config.yaml
num_hidden_layers: 10
init_std_o: 0.00578
beta1: 0.95
final_lr_fraction: 0.05
dataset: "wikipedia_en"
MLP neurons of a small language model. Each row is named by its layer, matrix (down: output weights) and neuron, and shows model dimensions 0-191. Each number is 128 + 32 x the weight over its row's rms, rounded and kept within 0 to 255. Numbers have three digits each. A neuron's up and down rows have the sign that makes its largest values positive.
A block is one neuron, or neurons of one layer that tend to fire together. After each block is what it responds to, as a language model described it from the Wikipedia text at the highest values.

L5.down20:070112096158161109108158128167127118141189069134109140107101144102109121123155190177137118131168124090149117100063132088156134088131082068080146153090178091144099131118165156109130090152172130120126081095165115123125116144109119128087121138184130091161120148113166125098140186066113103112142106129151188134155106118072186053181089143086171069149143112175126172114156095148151151096135115123129117151164134177167119101092155175177089176125159142170142101082073136164100147128101145052123099096134107165199089159077120152147104140169108135093158188184086142145124164139186095139
L5.down164:074106140082130148122090135124124111186162165131129134079135177130166143148128121147133142089190131070134103137129133151104099140075163130119152139142096139156120103133105133118183176071102144085134124100120100148147069101160026138117110107133148171135158143109157141109142131163135113160119108176121103208114131152127127220153165113136080103136107175219172122085207171108095176163099051120132092161121176072110131091122176178081109118155075144154137135165127173091120071163130173127124087100109157104098080113119103073106175165131138164125125171115121176150131100103161148139
L5.down189:154142157151139148095096123123196119127133139118184078132111132133120160065109043129165117125144160109156145137172134159115137112121128148115129196112097115110079111171126143144196116147128099162166122174156170134100155127115169168103087096197119107082133109098140146072090148109103059192131107126141071149151151138083089131140154144127171141124161109135194171130168084132107125088098145149175110092117106136135181074147112075078165099130148099150079119078174135128145115114059123110186159124141177153108201134101091159182130214152147174136121175183174104149113107148126120185
L5.down221:160141115149110161134127061160133073126122066197102120090159148101165134091124127129149164136120186059122120139101125138138122093144116151176142170116091097069128126126122086117148103166202161146101145098118174130127115100110129094121138155106124134097158136120155123192151155128169115169158080096154123169128117114140157116170183087125115131145075143094142146066102113121160122154163209130131139134056123117095152142119112089060165101100168122116169161093086147194151095122124121089149072176204157152052164136164121137197131133128125034092134072120111099149093155077130166160
Description: Word pieces inside a partly written word, such as il in railway, ed in worked, n in Rank, plus colons after Elevation in place infoboxes.

L3.down62:121089106116133138124151164166066188114104129108104127123083184105153071103072123183171085121117165123100095127102144094147113191133122161168168138144167147114162141144151179155122177091141115185117112114147145131153118152135124163146109168117087170086099193122094114136106136133160149131155128164154174216185076156137092190150153180102100144155134118065147100091159149079167144108159207086125131095092172133121086091155157081154110118112143151092153156077067149099184118144205079153073105149153138135113131093135171105160117110146086128169154106156087158125122106073163142118
L3.down120:132125101093149081152109185115127160125129146120125123149138149163117104088135100167173122145180098186155070090073092129136107117119130132118086128090157098171075081157165159081159084099098114087168136107158122172149047134148145185156135088159140095157167174096114163125106129102136111091088106113160155123084113132133157071160113086096095154136094133138127141068147172133094171148182108105137160146142140148129220147162149144121136087117088158108158134177148178086140107103116114123067132112133167119152080151143167117167143177174048124070108062155146114167119108202162166191
Description: Final word pieces that complete a common word split into fragments, such as of-ten, acros-s, ne-ver, with-out, near-ly, and betwe-en.

L4.down67:135183133158057066134078154141094082171163145122153085115091169090103108158131143109172119154086101178119105114138083127072117145087146040124119074082155144079138121129136121126120170075155120096143165088115062119123133152104162094163144142113137137146090122069058115125164149084099119107107136107133185163165096158111099170128117109128101108090095156109140123123205165152134119172096079118121145194092180160121178113132146140152138088113133154094156166143095151160077112141131109089102147183059116094150094157082180096082099098132078124116084141101113137074128085163170156170
L4.down69:159109045141131087071116164107089147153083113097092128158120120110131124143145125111167093171136154125134072108140122090095083172122100070133076099146156115120130110129105165169156128140084109100187136072113145115145112122135125160137131113146116111083084138094099174095098090097194122164069157154142126088133152097182136106084181127131117143136162177138092133175145176154081138098168133066100091154152134128093180137123124157132124166130160094158118182085064160144074099107097144103126059141171145130065147140052151134088202110126150157180216145165101122154116170079123102153
L4.down119:171059111110130142136116152095071120132060137106114115114125134147134116173145146107160126112154126197100156137116139110115115136130117102183123122134069138165150121123107151195109100125064125133159140138103094101129119145132084147104125166126110104163080193155146110125110174081096130090117109117142134176111111109189127053147123156143160143098115106119203087135078105153147106187134250160082048154131124134119111123131165109197157143141110126112150104106153085122118129113114155089132146090107160128111117112156139137041160117085096097118094058128141102050066122165210086164
L4.down123:150127189113118090135168162122068135172115123175121126122161184092107172117121137104192153144131178133133111139123117195102103145165193134134151182115127092148085095135129146108076101161137096207116179182087174192088170153098137107143133062180172162109128152124116189166104177154139083112076135114164131146212121084170128101076093108138151163142056130087056153119109190109098117128142165142170107104134094162120117127130102147140134150148157106145076160111111092139155133138133143096105120107074130136107096124132132088094165093140093188123124114062077135072103090150125120111
L4.down174:159120180087148159195101203148120143082171143152098116131152168107130109137149121150090154198094137162127149173162138127075144099115126165153112168154166108176094081086131140077124154101157106127169137141084176139150097100129089074075151088107127116114123131053079227119117132160111154109152109122142116141129147130126174066187146171076149070124086154186182121128152119135146135079127093113125148160078124149150091170069109100133101129146103150129170140071109178122106138080114093195128182115134162155064160152168081178145153138156131157131119106144116127097128117171092077141
L4.down197:146200139108116105143183115141101102089096078062200153198126152099112101176145167132162117149039092175120124103115071154117140139070119130127111138096148116097119188127105136091113146112116094140142096107103173159147117108165144127106125146149172182149118141098084125131129121066116138038060194140129131136103089197141046185101114112161109106145084117136135161136094120167123113133158016137122105115105164164121129129107150155118110100152108173052127143139141145100089142168174148113094176118179140089178129138120159143092129136172103126102115122133124144115090122177106114168
L4.down199:156125143121145086108123152114150126133186132176083141164156171118170137108108126132105122111157059096143068152118101140160120157155086063128154145050160114094134168098142083133178099140168078157085096111125122134116147150092142193100128086114070119190089160162081131098138147097124086073096088144134098127163117158119107197088135148088142108152125099135137121129222197140064172156108095118117165120111136121113160158114131108155114115163125129117123128172124173155125114151200157117175095130176095123103112136100093124169190129068067042087173162090130146118125140074140132084
L4.down233:107120153066096183200046122114166135165132121124160067112108086142149130065132149109112078155199144106116102067157136121156087109180122182109095138156097133161115103111132140094148196069076135155111176068075064082136094127131127112147139156102180156165203199121088106113100102145172155140089148151134118137121112137179122087138133177144109104144121133099115154130158103114134130152114109191097090128113166114030172117133127153121123147158142109124132124112146134106114176169125138168136147115101167091067138144122167104132099145089109123097186132194151106132173151105120074086
Description: Final subword piece that completes a multi-token word, chiefly the adverb ending -ly, also -ous, -ver, -ent, -ed, -s, as in ultimate|ly, numer|ous, e|ver.

L3.down13:136139071147196167082149117155107148143161096174112163110119132102128153142146071168137138100175163117160108098157128081138110138123132101125167101093124136147171149075115154133115174154143199133132115076167126058100117146112193111150139111120130193152147108096103177142144131163085140119186083090085120122098166098120158142140101201167150174154182150101183141141142144163133144141131075140136106101154112076069182143159137164113174138123082106183124091080076149125115120095161101126064124138123112107066220131158161154114138069176129086163092151126158174168148151156119154187
L3.down158:153113132143162179125120063082082147138130084111136117118072078133135095144152111131110101131096095106161139136150130170092075137128119100124134093048088152119097152114145099135115117191130174160102121180117147135194137117100096159110181154120124091115124060099147082144181069176128103112063081120172136143137138186212080131158126131151148104113166199149208080172131185102097140164175072112126137136136112150104159155161077132137125089100110126142087146146057104126160167132173190132074095108131138168082127085117174128099143133133163176154131171166162161119122107146142098115
Description: Word pieces that finish a stem split after its first letters, often before -ing/-ed/-s, strongest for combat words: f-ight, ba-ttle, curta-il.

L5.down58:151128120094118093138177124239155153102103113143156129147124123107109149116095090084125144113155115170088110125140159149130126143115085151106097110045137102105094081114147141070085139129160103122100166083144154162071153178135109110105081094162154126119140125131085196096114127133147125170140117085151092168140111133124097108120077171154120164138146159090121126127189183123122147113071016117099167130136145179158139101106139140126159089132165138082139129110151191183101121115128057173104147181117129101141169056135144137081136116076080101159157154113104071173200141124186096136
L5.down67:162154117149135123150095103156169128117114078138135140104116117066108113131166117120137084105142098165132154134147083091096125158164116104171090153027128080169163159122097088123114140161116068123113092142176128118158060121148138159115104137173075199195136179049109112096174172058113134134126155122162130151122121093131092107077062126160073129081125193124107128167111158175109094104099068054123114109187114119141161101076166128156141112166134113096122118118084135143119149118130119175065091106116118133138181109138126144128126120125087116152162107158102126140131062049147185171
L5.down117:079168150137190075091124111149126137121126127097117164157136151116143140153093098117142090110155104137137152035156155150173125098162162160072165158091145163135082134079112189098197147114180104163103137108102181105082034177161114131114098102118121149109159173118154143093092120169124171076113163129141121145106074159139126094082095178147128146129144126118112188129140130109171138224105127159078185166146138158128110114126145136115131151167121062086144064098105084155145122094120130149128160120206126112143163154158175160122116121161075121160151132122121050116107112194138091115
L5.down184:103163152099132144192156079159188126165102140130106100121118157136107127106150132137161137116140195151127191138142102138113120137156084137150161118108120187171114130112099111158159189124129155119164140040114112115158087097125121128193119167162148183181140149104153143125111097106065085196120097144140151098093143181169023127144099140156135155154081143164149088066161158148161128093178115146087157101138134078133149175149096177159082131164141060134143183110085134111166112168167129093131087087147166126132142141159098056115165154097065143145209111114108110121126102115124151160
Description: Final subword pieces that complete a split adjective, often before -ly or a noun, such as uni-que, heav-y, exclus-ive, consider-able.

L4.down60:151147067131157171089148141153134110114106097131157089106122133139123130107121188129096153100146182124164092131131179129153104117117149151112115143093084173158103082117155178169165136155094121150135128077140067110139062116108101125091155113108132104115119155134121076132139158210130098131151170146143108108100098087147128084146072173099151169178075107071144126092128142085108074139107155183172107176139147170139134113157092059128140157101143107117130121097107056103149088136148119043165147175156175156132147136161156090112109125127188142225101066088213103145091172140151151092
L4.down88:176056159116056145129152128099182133138122168139127138120128108167178107119175129094074099114125132098081153121132172058175209102121186107078153095168122120146148211092112103137154152135152092154130122133095120090153121069167126133142168133107110146187065102098099081099078145126164186127190106138124122152128132099151091184144155148123144133173133134114141153110124124185128158076126077142131142098109099114165156173122135191129098123127113126113131076099136114192167112152142119109126100155194103145108187160137127157169136146150134099147139115114073096209115211117094069098
L4.down132:098186108165067097129133085150125127141165090146159130157148093091053150129129127139077196125140122178117167125157147057107183069154115181147107145104165127115116129103108165130098155118148107094108148165134140180129174105189162119149167123140096123110112129125168102188163155102116216129148166104066121113097134148135138162133146088129093162125153214137181140134129102166118121162080103120061146089124114090107127148118134178099158137139131095161137085119103125115125118130169106173081093128151107144185170089153170127067098134100102154091102079074120225090130146137144119055
L4.down154:104138143125080087078137130120077120074115120130071156179150157071091153110168150094167138140113141185142120104089132176171067138089133085095071122127167084151150137150133145131148142126163142118078120137126154158125146179080149094129086059081119128106138138126115147035128092106121140124130114150140111102087091112105151148081153188085144165135084082166125101125151169154130133077145164105136124113129154135143198168192142086132070158172139136139132110127150076116119087138064141121152163187178159107060092093154085161132158114130085085075130055081081097142147147158132096085
L4.down160:093155083151124159156131128128090090078111160155085162106114154074087067227159157131124148105088151155127155185121140108083151062177107173121207116137157122135105127205137122164111142126193158124090103123188125117132122131161174107092140149127046112066115174164084082137162140138181149107162164145098128172107153140122112143133111164108117135142148085160160131143150098139108103137078126118155129140122110120140158132099122165222160098140140197144046169114164133221114130136112107152106094107136143164118148139138184118101173086134116116152165136115137109148102177175161122142
L4.down169:093142163106123174146060129113087114111120112113125149166114146098098197188106157159125153103151175128175122096113158118106086203148152119156117135171061080115154187130116130115088111147115156121139124163137120133111132173129171145117132127123108109120126124088083178149192124155091147171094146157070145209096114128159092103114107181102150132112150132169118072134143176136083163166204071096131192190143111133147159112153154094087119114148123110078141138098118113108156150151104153084162132175179107103123095149117150098115124097162084185174136136045086163188149138041122166116
L4.down210:140139139175129105070146154069131127163129107129138100100154103139051107143164135128191098164151104101179129119090153179064149161133098108111097080081088115106083077114142133123149147109145112154195174169131151124086092078128135090064109129141200084146124133190118177159130089111114144159094102100135116093135170129101130119153125135172167106061199159135150133091124174073116125164122056134197093170096106091086208134159126154123106173128120106074104164111173157078141115157094127105088116112156122126114122118131115124152142149224097157132114136079090111128118186115130155140
L4.down246:079120170129144159189176129115128222100146117099106090070121183141196153147142156152154109106086132072122101109141153135106137101084126093080134141092155157092120119146065049134090099142086100155109131101060062208145187125125114133152128134084111161096125136134134183166111123091145146160126141131186153175109106130113109105102116135119105099154034109111096114154155120166174170104092167113147126144094148147141120059135088151065164033141158162136104097160162100129116132137133145138155126067145105128144117115146098159129075166119144139134135176150156095064133132153177147122
Description: Word-piece fragments inside a longer word, split after its first letters, most often "il" in fail, daily, guilt, also neigh-bour, how-ever, Mac-Don-ald.